Weights of a small transformer language model.
Architecture: LayerNorm before each block, rotary positions, biases.
Training: a variant of Adam for these matrices, 7880 steps.
MLP neurons of a small language model. Each row is named by its layer, matrix (up: input weights) and neuron, and shows model dimensions 128-223. Each number is 128 + 24 x the weight over its row's rms, rounded and kept within 0 to 255. Numbers have three digits each.
Before each neuron's rows, "fires on" lists the tokens most often at its 100 highest values on Wikipedia text that the model never trained on.

fires on: "f", "4", "6", "9", "7", "8"
L8.up45:134129108093132153114187135112088141137129093154184135146140126150105104127116130107138130160092132072130111141121138090084163110134131117111137115117150155104098154132088096089121129137138155108112121078130150127129135127101164159122122127120126115155121092117068082120151168115124146146

fires on: "-", " ", "eter", "ast", " var", " in"
L5.up839:113129137124146183184079186063106111157129096153140137125140135147119127094157145096104139085122152136152153137143117140149137148152139151127108149137115116124172096155164094088161167112128148124118118116161111088162169158100141128134124145113134125142150175138133105144092109147108102124

fires on: ")", "6", "3", " D"
L7.up935:133171101120109106173123163135191113099146131114128138137123125113125121142123127122152170137093121153163163146125153112138112150111121139172116130067167189109141136137127110081122107156135177123116120143159153122115128096114123137129109145104086135142124166128100150186083117118140097153

fires on: " which", " program", "19", "ublic", "uch", " No."
L4.up1003:123115135149184178115102143127142083155144107133191146131138109139122118086132128127115109127148149147126121111095132171113149117121109170106098124133195118101154140159112121092130160127188092123123124122137134140111189156122121140133075095144167143150097142106150102070084150152137110112

fires on: "-"
L4.up703:188154098093136151160067160157167093099088120124162147149105098113113136151151124104094123083144130121132151124103080125094157146102164112097109100107109177097129127093128131115163108112137133144116110106147129139121137156109182179150105127159085123167107124161134114144125138149147139119

fires on: "-", " 1"
L5.up817:136152125103113124153107173118145104122123118102108149126121099164129148156130129118118135104144167125125145139160123115120182126158142115128144093110120140108088089100114103098125143087144136144149126129139149123071170179140162171105099164137116087135148104157167146142113121127122147093

fires on: "\n", " he", " the", "ra", " re"
L9.up559:151108117119145142131128161168154134096151063137160102144086071144077107071140164097107118109165143108129163146118101126103134109119132128131128102117134158137138131079130101107089134107113153113163122142191135140150161102163141104178122105162160098105121119146086100109114173174154145113

fires on: "),", " was", " is", "00", " and", " France"
L5.up599:117088144119134173195119150131132127126106090119115144150107118131131079156167113110155134123184138120117138170123094142153136130149187133095079121162083141127140127168127101113162177146108149114093106122112140134122110158148136140110135135136106106151104164152119104131091163121164110125

fires on: "is", "us", "j", "o", " made", "x"
L8.up136:132160141129156151129109139140150135142151138152091097118087159153071100151152126116160130116131110132142147140089133091095102095156167071157139142113087109137166143109123140152157165176122114145114126138176146091121134139110174153178128152131113156160142119124107138119084144146156135134

fires on: "ent", "at", "-", "and", "i"
L9.up601:134137120100135113154135133193152122114129116103141160128134152172098114153111153114110154103126111156121114163097156108106128109120095112081144185116123166149154128096121120178139126130113095132124128102200132130127093102111188172179112152104092134114122115129122122171117150106143124106

fires on: "ame", " information", " club", " along", " group", "',"
L4.up930:158131119114118156090113104142126108131076125142164140161139065154111149128138135104126142106165174133126141129149120105143122132133143122138108159121100180141155100134127131095138171056107118164125104111128126134150145136109129106134125165113119190158129154129135074110065130133144115118

fires on: "or", "t", "ed", "and", "it"
L8.up461:135142126119125155129132119120118139134124106160106120159153130170118113147138167089143115108115117127134174168122129132096179106093092142151150167106096131178090145128136127135074178092132147143130124155141123093156201082110109133153150135134118087138101107146119118054106157133128121133

fires on: " album", "art", "..", " States", "vent"
L4.up1010:163133133133192160189132152147146120149098127138139125114126147118114086142076137074140077169156117123149123147115140128132094133122107097166097141122131141152146113128109111103115110126140122091174107086116126127088121142100116147114128127152101166124146145123084122088084158126154112142

fires on: "ough", ".\"", "ash", "ream", "ath", " River"
L4.up129:155170159134132138142123145135153115109147093151141147163112130107090141132122207112121089108105143147161171102143144147123127167102168139142136151132149131133108142109155139090140162121153105151115144137140117125173157132106097127101123132178150098107096094161099150125141120134101163115

fires on: " British", " USA", " They", " US", " Japan", "5"
L4.up214:151143150100113148134101156115182064074122140124135100106141126119103120119109133084107112121136134123195122111113073154114162080116152120127108079120125148159124112089111080111162101106120175130140115132129114144112155136154132142138117140156131149174075117179130133099122118100161120148

fires on: "it", "oy", "y", "ative", "om", " to"
L7.up701:128111133114103121096122168160126145152115103139137095150161092107125140139096158176096133121120131134127118135074115096127152129108099172112163098099145138134084127129171153118137099102124160120158172087111091129106176055105152151106133125147089130138131088160071145144134123118124192170

fires on: "0", "c", "ro", " le", "ad", "io"
L9.up342:109124126176134129132151172170141105132130122134161133127089129198167101119145114154097133096145117137135164103104098114152147117144130090130096108130098119127098134114108092158110152135126154097176154144112129128115184121136150139181103147142185130181148098199119077105119098187136101149

fires on: "h", "n", "t", "er", "und", "le"
L7.up74:128129091121141116176121139116118106160142133159138160130101139146132122120127140154134146124134117155156153129130122111157107139144155120096126156153157153116104134123112102049190141147119141157155109116118143165122147142135131140130138093105134109107103122136125123127139127138165129148

fires on: "view", " series", "levision", " bus", " epis", " charact"
L4.up370:118132145076158173150149138105152103108118167143139113151086117123109145096103159148108117098168110155094121116127134145126137117112205168113136132124140211083116115143112119150111138109142131155165115083138124132156132113142130085142095137117120117152148147148089103160107116121141156125

fires on: " and", ",", "i,", " &", "a,"
L5.up738:147136124128145155133120161082159125099120108142141179109118134138127129155126124100086125106150172162153138125091065115135161144124173119133131148130140131151109138110160123128155148101111120146142117131134117093136149088132127122127117158165149153160079131166145121093091103097137087118

fires on: "or", "oss", "and", "ort", "il", " |"
L8.up548:133165091108120122116132148148152115159115092153136149142124138152119130064178140130158105111117142138142112120143096080112089126124116123113110113128129122131142157102140128144155128094134116130174145173120120100153129121094115115101120127169123150112112061113136139183105113094143103102

fires on: ":", "an", " around", "ers", "er", " Associ"
L4.up616:109097108126146105134090128135122121106078118148104132167122127143123077092124123158106121095112121136135147138141108124093142159167119072154141182117158163157144091128076139099140141116142129120127138079157160145101121163145157149165126134126135107150138133116107155157166155153140170124

fires on: " No.", " US", " USA", " Am", " J.", " again"
L5.up359:129120129081118172129141158127141110074112148122136117113149124130114106108116137120097132141187122108107119104115095098134135120117168112131111078151117159151089134089116140116162134106112163115126068112123121149141175163166118133130125154134113154181070127158096148099117098105128102129

fires on: "b", "c", "est", "ak", "inc", "h"
L8.up794:113104175079105124147132131148117113101077148096132103134157107136141125091159141102141144117123117085140149123131119116093140150112125123154118080082104096095152111099125106131148144133090090115138123156130163069126119101144162136116139145147162126149121158119114116120129150115146139086

fires on: ":", " and", " He", "==S", " along", " who"
L7.up384:169151115088136203125093145157162103077137104135129147131117139145117105108088118087103150142120166097149105101111089084119110123152121153131134138108133163142101136088129162152134113100139151151105094149143152086124117152165138175126090148131187154178078126152117141107097126146141115117

fires on: "uch", "0", "ublic", " population", " Off", "00"
L5.up347:095107146108146159151130100144141147174121108113138140167110136127110155108107153165135137116147130121126119115108177174109121100101145170105140133128120131093130126156124130102142164151125111156156145107133145185150126149121123099103136130113133097154151097112099102099119156122139150110

fires on: "at", "attle", "ig", " used", "D", " April"
L8.up398:132125144119115117156134149102115116130158124185135160146115132131089118150114086132112139094118147165147152133123103074153131126196123135167112100144146108105108133093130120167159120103136117118124120116125104126135154132159136143114120129142150112113109103124137146105084097137179100120

fires on: " tra", "m", "ub", "sp", "ra"
L7.up706:150105115082174129136103079153127141110145121125126136114140105191097129144125114090143098123119140115085148138133120079125168125130136064137137124127133128081126134098109116111118160116132162112161141120108123086129151145115149124125109087124102167138127157121106180118132167156123133102

fires on: " different", " tr", "ox", " Alex", " France"
L4.up101:153095123114119132134126126153114146158156131136158117122123117119097170116111144107121132088145134129150162160136107117133153093131175109147132152104114108149113178103120151080151154150154119132143120094147089112170083159058103085105081121117113126157150117142098131137129125147075126098

fires on: "other", "ird", "duc", "ivers", "ring"
L4.up701:112055126119121112172099143131120147096143155088171151139156158126143102144140111119132146143112140117181140128136077112113099138101146142106127114078174111138117116089144128138149120086109158115159147109120141126124124122090138127138125115128125115149131123105130118128109110160147144153

fires on: "ol", "um", "ou", "le", "0", "a"
L7.up583:150134073114159124132145106144131134095115134165144148146128148117111135101127120104135173140111132137138120131098147124120129170108115133119122095123153150118145134149146124080090126100136172137097151156113127175154138126096136144101109165165095122106107144135117152103069103130125118142

fires on: "er", "ers", "4", "3"
L8.up339:110144099109154149139098161159156141101092133115144136112109131144121082128117109104148101146105137129121134110131111098127160142160125083105137176151113153172116102099135086149131097075102135151118124134136131132145161100135147141180098174137161110103111136153131130081131137119138133106

fires on: "s", "er", "ers", "ists"
L8.up179:114129146107142150128092147146171091131130138132120153137147051130121101102136143114155118147117136141132158118117122108137107146156131107104103128136108133122115138112126085160121099079144154167111117120161139096127142124155147136112096143153141189134127107144121141106116116113121114119

fires on: "od", "d", "al", "ot", "l", "m"
L8.up789:152155147048147127126132152114098110140146139116142131172105138151134146097122160159095154136111135096139113156121099085122073129175123134104119151134120155110118128096100086152162131084094094134130164133119168115211142127149148083125123134157166099124145155118143141107137107137129173082

fires on: "ac", "ic", " of", " |", "C", "v"
L7.up225:149144147128124105135146160135130154118136124152106090080100115140119145144117120141140121127140120153140125151115131076096124108088176128152151145141140134148070133123085092140106138111087156139165119140135125116148110104099114116109138170123148147141122090125144114074114140145145134102

fires on: "s", " e", "ing", "es", "z", " Br"
L9.up562:140124113100158131147123183114117122151125099138083093117092095143125115137143101112138136127138147138152118160150132119108117163116137076084100171167123116154109106086104102110157098149091093148115128121136154109145143177117145118133144148164149143143119151135143065134114137101138108086

fires on: "le", "ir", "in", "t", "y", "c"
L7.up783:153121127135099147116112149140117113106139109155140140144137080153107109133169120150124110100146157149151133165160141114093200141127151162155141150082140115104142129138077144115184156128141122158150094132115119145162182173119119124125126113139117153150086099121100146113125128121078111135

fires on: "ing", "ation", "otes", "s", " report"
L9.up968:137127067122131108112145180106131179105102131111114106084130101133089043122150167115135166131113142120149125145108124075110129118145182125098133133111134114150148155093101128127137170135115147141103107105126140093134141088097150128111153135105110138103159166080106132106134180123139118131

fires on: " |", "ist", "C", " for", " 199", "R"
L7.up45:152149113113125146149114185111108113133122167140136110131142139177073117110138116101083136138148121136109100141084105142109157108121158139150177173109153099144161142108112119144121151128134119159111102115144121119093152109091160094134107139130136145112112131095076152150145124133116149123

fires on: "|", " |", " the", "=", "===", " for"
L5.up295:146134101084126132124072170136121075122120153102196143150136124139089093145155169126121123095142114079124144144122126142124187132120158097112162123153135152162095152097085134095154119137153128137131147146143152133111128102106168149146111111153128141144084121161096126115144156161132149130

fires on: "-"
L5.up650:174106103114157155141130150152130105106083175158163152115108101094121157100165118154107081082111131131101142136123116131133138132146146123076120129119114165158162136098116092103132106136125142158115084136148105128135102137088157151134102140123129101152114126138107102135140125131154148132

fires on: " and", "|", ":", ",", " |"
L5.up837:175140142102107144142083157112163095101111125090141200120135136131132119101130108084137128120175138128131142119080119104156119174147166161136105086114121149169132155118133126091165163156137135153142139117113137095171152129132133165113117136143147158162105148150128155093070111100160112113

fires on: "4", " 14", "9", "7", "8", "3"
L4.up938:112119133120154136146110113087135116129100100145110114102106134126079123080110147104165117104126147113112131157121073074096130113145148057142142161148085153147127150145126110164128133133080110143134119108131188117125125153128141131130103144129146117157120135124115113073125109146098093114

fires on: " result", "ved", "out", "chn", "ered", "0"
L5.up256:128111085083142114177121094130149166125116116114118108129113149140106102086150068096106116118097164118093139131122100138133095141140135108099163138127153154123117130139127114139154111166130125165085126074154131138152153142098117177182153139143135104131139136128101097130120154118162121127

fires on: "ro", "ig", "ac", "ric", "al", "c"
L8.up505:128137098142135122157127193121127157111141140142122130160125119159165104121157110149093129129115177105163118153124115084141152070154153106102138109097165099131115139115123123136161150129157160140164111117133134119131111135127160169133114132190144130188149089107108114128136154216118132109

fires on: "c", "w", "ent", " w", " left"
L7.up828:120123108098189144121141137139152119123107086147144149147112129117111145145162088125135168100119178107098139134141097103135157142096136118107086166168149136126125121156112112068129124111143131125138144138152126156142097101121188145132112102165159096130082149133138126164097125177165112122

fires on: " |", "7", " at", " under", "8"
L5.up723:106139117131140131108111129178106112104133129137162118197130131109123092115155140129108117111138089132122192114116121160121140140131141111088100113118146141171141096110057106087170151129120136145135121082128166162113115117141145154137105141146105113184107139073092138142156165146097172166

fires on: "or", "t", "ter", "i", "oci", "le"
L7.up682:133103128079100100131119179127104115140130091109114140142121141119126140078146172084109118140182151133143114163096138108086128141120113132119178118123124149155094101131122137125105097115088133165134113102093118102138215110123107116158130164119078156164129134103106148068084148089108109119

fires on: "-", " (", "C", "}", " gr"
L5.up624:167137074101160148130143159148130150121088124157110134139128115093099124105149121121114122098140142124120144120125076095092096160141124150102111105132118174134130121125131110084144129094129148169109129123140159152144166145075153155122109105110159116151099157119094139115112127161136143159

fires on: " 2", "he", "er", " 1", "1", " |"
L8.up5:115135139114170107150108118102131129122131153102147124129130133086142151095127144118102149108136149134122147121107121088128155159102139162132094117093115126148099188129120122112133111118094120170186156179147122114118135085143154146156131124163130153154116142133171117119151142115171114139

fires on: "es", "k", "s", "le", "ives"
L7.up218:135134128140161155149120139155134133154134142134118118117086148114101144133129148086115136136124163157105127140115161167167091146110114114151103124128129093151167133106071101149142088134054120115104135175144125144129150180132119146081137145129118141107134122125122123118074123099138123133

fires on: "ur", "L", "w", "O", "ie", "v"
L9.up443:137137133118129103112090146144128110098142086132155143123125121164144116150168152151124129137140099161135149105137145141106139112127133104173139156095108127120142142161142086109178167126116120114141127084117096128104136161124135156166132168110103109085106073125144145160111149129127116117

fires on: "at", "un", " for", "ople", "6", "7"
L5.up83:152125112103099120133104111109137123143160152081147101108125137119087093171129122128119111071156128094124130141084120126121183128109122121161117099085147153108107160129119112169136110144106096101176152158148107101134128088135151105129132097157096120143152097145108138140142135126121138088

fires on: " –", "ul", "ub", "ap", "ig", "+"
L9.up425:115142123097093116155118113136139135102115112141139147127140130142100100130138117111145090109180150087129131107107140119075145165133126105170140114116108147109142073147167122144135148123131160137148110121156108096146145126103123105152138159129122134163164088127101145121123121081119118104

fires on: "ar", "b", "ed", " |", "ant", "ay"
L8.up779:127127147133165177156114135148162071146092133121144176130117135127083096084177139110094134153137136128099114090124156129170130134130116093133102134154132126147141127067140099124148151118115140149114127168130138118153127153130110134098116118169125139126109136113053134134151132143106173147

fires on: ":", "r", "s", "S", "im", "-"
L7.up960:121157139070136153151118158130163136133115136111141144149136144128105166137142166075136145123183139125132147154083139149110144110163135104083124106128156105125161146099126144146117129112123169101123112103140138110090106116149154167151077132120131141159142131180144138116120142140109094149

fires on: "al", " children", "le", "ed", "t"
L7.up128:132135097120171149130100149131113135177137107124107104142129144175106079124173138115128121120127173140129126169112153106118160138112130084176165154125070108191133181150144063160107126171073135180128136165163134126142120091144146113116117142111119103123109115148160136125147126109116100125

fires on: "8", "2", "4", "5", "6", "1"
L8.up26:160164149107136127132135135111122154106130115185115144142106151142096112130109162132139118156171177103132154135113138103112111155162117112110091120122157148137111117103084097130130124155126149132129103087151130140143141076130155195133110130119094151143111121132099117088131150140103137134

fires on: ".", ").", " Sen", "1.", "\n"
L5.up291:121130128098166103164120163116104128130127101153159122119174158109163108104130126099099107065121141136111132122151107117101139082093134093120105144190125147151161150116136156127131137157144155138106122144151117126162134127143105128097125162089131146139095115109113094104145138105153069124

fires on: "in", "ade", "ower", "or", "et"
L8.up329:143148157159115118181108127136146122147113123094144092091094086131132133116114140141113135136116160137146131095156154103112098155138148132135079105080122105153146120126123128101131140149093103149174161129097136149123138133119134104109093108133084134174119091192143136162160147118097177081

fires on: ".", "-", ",", "S", " c"
L5.up462:098111117127158122149127156108122107116074141145150162145150138135140130133167138147104124076152140132117161107128091109113133120098162124118107140139123134185150161112132113059142124130108139151117122131120143135149145076086119145126127157135138110176105143146094143111098117109142128097

fires on: ".", "ent", " in", "S", "orthern", "-"
L5.up931:108100119119186154174125122143111139117123110171135129124083104121082148116128101107099116093099147140139147124136086131134118146134137141077080143134097145145167157091158110100139106134127148144130124136162112111162123128133132120110109140139160130118125164123137141100111128132128110110

fires on: " |", " a", " c", "/", "ician", "ctor"
L9.up283:113141167132101093112135115130161108089171094156112120153114140177111132136095110117086099079164138141128104109079139128152137107109144125125159162148081125126103155121114093180148104103142137142119163097144114098130128148105144125114103152136120149152150137177134087093131106126155133104

fires on: "ig", "and", "it", "th", "ud", "ar"
L7.up868:097122101140108106139146158144119121118153107132126147106116114128145127155141116101132182111176086136166141149073094137100164121095108110123135151110125117141095169115130099137149182103119146144117121145141178160090150072095148111165127168137111095164096136137124124116129160151142121098

fires on: "ent", "l", "e", "at", "or", "ast"
L8.up592:131123140168109129134151142130130145112104086142146138136087181159078139104091167100115159129168110119091110101097108138101155126131138133117127125132092133143135130121132101105173157113083098159127096121146133115120130111133124141126104154133089123107109121122104078159116135114184149085

fires on: " D", "t", "and", "h", " Loc", "s"
L9.up171:141139107128124136163121090140154117125124129152082122129171080143115112110144133122135141134114156146157164131118110109080153114136165093066113125087131115139159158124160101094163169112151118122166118129112159130116113103093145125162074158104138111146126144104133068151129151171190124108

fires on: "6", "9", "8", " is", ":", "7"
L5.up116:104119131131160147150103112082146140127115094116127124134127157137117144095147142110115117109150136130159127161105105128132145120111116081091118129108109127118128103133114159129118144153142134143132116133150087145108123144168108126135116124167157123194114106112154100111138112154152096117

fires on: " |", "|", ":"
L5.up706:128161123125160123135111139165160108085081120146144134138124121108124065127183163122089134106147109145097167120149105108122146091107136095144179139123101169177112159124062177107184145164155167139129137103108132122141125105138142126119111123150106156157094140124076144120107151134101172150

fires on: "an", " |", "ig", "ut", "orm", "-"
L8.up111:115108146119142128178104149196153113119102116110129151159091089120117113097102100107127124110133132131121159135139154145159171161116117116159098142125128103118151179135122139128115142126144164116152128135147161096134135119132140147132133154121170078126127184084130142127133105110154166147

fires on: "\n", ".", "|", " the", " |", ")."
L9.up530:123165129098128143147128147169173121095156155125141081166120104130103122112137174079084110122131153129195140148113129146152117112163128136110107119116187139097128118103141123123104109102153129110128116138144182111118146106087125085141095136133105121126120099123130106134114143128134122109

fires on: " 17", " 14", "–19", " –", "–1", "8"
L5.up231:194162086108141121157141121166200079043136101125152095110120105110089075135113172169104138151159189106105116131129093141144158103127112112132130146122145112126118107115097146142179115091116120138129122137146161165140101149150150167105093138123141111125109084128107148115141130143143154106

fires on: "al", "st", "er", "g", "it", "n"
L8.up974:087103111157149148194120145130147101158119093117110150182125148118166085120192182109114143144130124140160142116125072095156127131153128103085088104130127159112136153126098091083147165107102126133136084101106163168144135115092129186162170117152105129143099143133161123122150187146144138100

fires on: "ol", "n", "in", "e", "ie", "0"
L8.up659:117137093106126141171122132145142081113155125197104147131095097132119141079112118103158127165159140143129147125105109151150120114105147133102147138127169131132142142131141094095106095123079136113087134107167089175118151183135116111138162147106118132116109141117105148153068099115139099168

fires on: "s", "ian", "er", " 198"
L7.up649:146138109145115127111099185133169139159138093119118106127137109152117104131125092117169139120149154146078161172109120140128122116094132125119093131121090113149129153116129146132125126085130126123157175126085142140102134154121154102128151172152128086121095112155122146133140131103168163115

fires on: "our", "r", "z", "ong", "up", "alk"
L8.up564:170087151122137151139149135084141107129127098164145149098087121126126149124153084130124146121087196107133097119131120159146175136099160099108111087112124150118094143156145174157100123096116123130162109143111126141086160131160180183125137141133122138120120114142156103132118109130154098130

fires on: "ot", " only", "ur", "old", "ain", "od"
L9.up974:113119096091118140123145149149126124141090122109103141143128126193100098119102122081121149121124123104097117155156143127113127084135133116126112143117117131116117140096038091183133134125103118126108114095151166083173146100125172114151085186123151102125164109145143128154162123123138164076

fires on: "and", "y", "it", "e", "se"
L7.up646:156133127097156126147130097116125131122107086140143157106121119110101108126111113155126109129121147092089119148119154130104166161126104146119185172129107175177101167123151161107173083125146160132125162117159101104126140114134135167153118145170079161095119066153111097108123105108145157141

fires on: " ", " |", " histor", " Soc"
L5.up412:131156134148098124147103104151180151099150146112134115125114118148136096157120145132151151136143111155108142113110135120131129114114136138112153123110102109106113128081087145097151125101175176162098116132142162102093116119151157152118089127160137129143061116128140143128138132182129185144

fires on: "e", "a", "all", "or", "ar"
L8.up943:136128145120126109146122130126117114147117093140143137096112163143110149140063197089148161133128130091176125129120115164087157118140131090116154136127131146183140122131151082146126143121123174177127087147114095131135097130152127171111087139114114110127120070169152115088158142150131118130

fires on: " company", "iness", " last", " Al", "rom"
L5.up504:136128106151173151178131101119136093137071143120123134157119122137141143155094093148151125131148100114136100144148123140119125163160151142104096097150149111119126113163116117103141147121103132177159079089134112140088097156120167111135088097157165109140119155131077152162129147111150151124

fires on: "p", " which", "h", "c", " that", "ol"
L9.up1018:118134148130114118164145169132156123156103148112143114126101115129126172095151117159139107117124150149165106134116122128126128140104172063148124133142130106115093094154168112157153122111158175121142110125151154126134123145102166108157142119083125079174149123104138114134141160122168133118

fires on: "av", ",", "°", "-", " o", " /"
L9.up553:132090134133129131138136163180151106103122083123175169197126084122061087097130135136102137131150164120163143117133092100117110127083164114146103118123111135133122115145142165074163127135107139135122125163117145141171102115104127106110119140138124122151168155143139170115100106133151109157

fires on: "erson", "ō", "ity", "view", "ublic", ".\""
L4.up669:144143126077163150129115121177159145130128146125143158137130098116134128114111158163127082089146162112118113123131108128142115100121103152119115144131128139130117163104137109103113116160162142136127186131112169137151122133130131108095106122152143134164125099156085104137111109137105164151

fires on: "c", "B", "A", "S", "T", "t"
L7.up705:161135119165130140175081123147125084113090140109165142089130145149134086130136149103131109119134132130104163116132111119095125110130165152149171136077116143124131144101124122145170172129076133146110122118109120167149156197134116098110106111124125166123133100134130117130118145134093142122

fires on: "0", "7", "ent", "9", "h", "2"
L9.up648:122128145106148120155094151128122150141108139138110153118122169097134072127145179162105114121130095124117142127110124107143137128121136119116104129130137151152087117111143124078160142132145097122122119114142131134116101134189131144106098134126137100203105113113171125133109112132149139122

fires on: "s", "/", "-", " S", "S", " D"
L9.up312:169146112137109148135137154155087123106087067138113122137109130124123155150123160104146131137180138128154175162107118129117162168153124085099099179106150086121138084079132117119122144143153150101136089111122166153117082141115141144156128165107175130154106127130111103155112163133178134137

fires on: " 17", " 18", "8", " 15", " Cor"
L5.up139:143121096127157110139091126188191139091115146146125150112125139178129086115160147133130095106161139090122168145150091146108172099155141100111102125181110113126132133092098137082175148104118113136127117124128163162132159151126160137131048138164155108154082120137110146127154131112115125079

fires on: " is", " and", " which", " was", " as"
L7.up273:148103133108151152156124158120134073121131078139177132142141116131109089094155141093115107109171127138081163114107100142139179115131150103143128122151095147126127129126109127105150112158113177154125084178140101173123152150161123108159126163090093119139094123111090113156135111075138105102

fires on: " D", "|", " Q", " Z", "Q", " C"
L5.up729:108130162121181105122136126132125122144109102129115131165090127096132085123170135098113071112106115144117173146123108078109099129078123100120134086139121167119137163126124127129133146124134140132160177098169135122153143081121131122101143121162092170166142135133111123143120108135097121182

fires on: "im", "p", "1", "at", "ain", "h"
L8.up639:120123124130142132169112164086145114156098114181129091096098107093118120116134138170127112100116150135147175107113101110112110125165107052108083158152143152143113130137128090133194135120104119208106123127143123152152129132108140124156116097115118107145120154118142116119103128113130119112

fires on: "m", "l", "-", "w", "c", "n"
L7.up9:121149130101177150115095167154130116105127112136155168141147128097150146183166118181115107089141128125163169123125116080097150133161146090126060168143112157102098141133122108044161108131104120124128109124106145172140126123104135149144117159109111122175089112122144117146142110151133132128

fires on: "he", "en", "w", "an", " |", "ru"
L8.up1023:112125089100134097184108146084139156111154114161095124126134123135124094127151143131130136092131132146126154123115134067077184136138146107144077150105109155091135145101113139129116120105116112127148125197105132110154129100126138130149126117132100149163143176137133126116090098135155149085

fires on: "h", "he", "ing", "in", "s", "sh"
L8.up759:132135084138122107119134119123159168119129081131136100132128126156116124150078142143136161135136153111127118116128110115104139136110181105133080135123127134139085148133126142138077182153118116154153136144161139144113157096085145113139115136122119112106109135112103123104097164094135113096

fires on: "8", "9", "6", "1", " 201", "ach"
L5.up825:112156111122133148145118154081114108117135087132092137080129144211140140119172122088133157136167135132142138183118122094065116109150149109088099137142119159129130142137118120155126164151129091130144098118147105126128141193179095142094131173130135112113108122115109121127135118096123111128

fires on: " |", ",", " the", "s,"
L5.up134:136158106123125120156079148152155127146136127137133135142117114128112111105159123097109082109149116147109114112104109103130131157138127124132112069095121148155150159080115139077126124098116156161162156114129130122132118104093174171138143148113113178163103187153109101135119166105174154139

fires on: " world", " consid", " along", " tra", "ame"
L4.up312:130103088116133149132116146163124100122117140104179125185110080149133118123127152094136122104152158154097124116145124100108137154138110088146131107137120149179097133110141131137102131098129122160122113128119143112146142127086142090136147183179144147162120139107132130148095124143111129125

fires on: "ied", "self", " population", "á", " British", " kill"
L4.up833:144115139129139100194102175160146108106140134159122134085128134128097111073124138099160125098068143126114163136100163096173130139154099135120123148107149127132132155129100163072134168108141130158145134160110148156124160104131140084110131101123165146180113139128118102061154169119113127112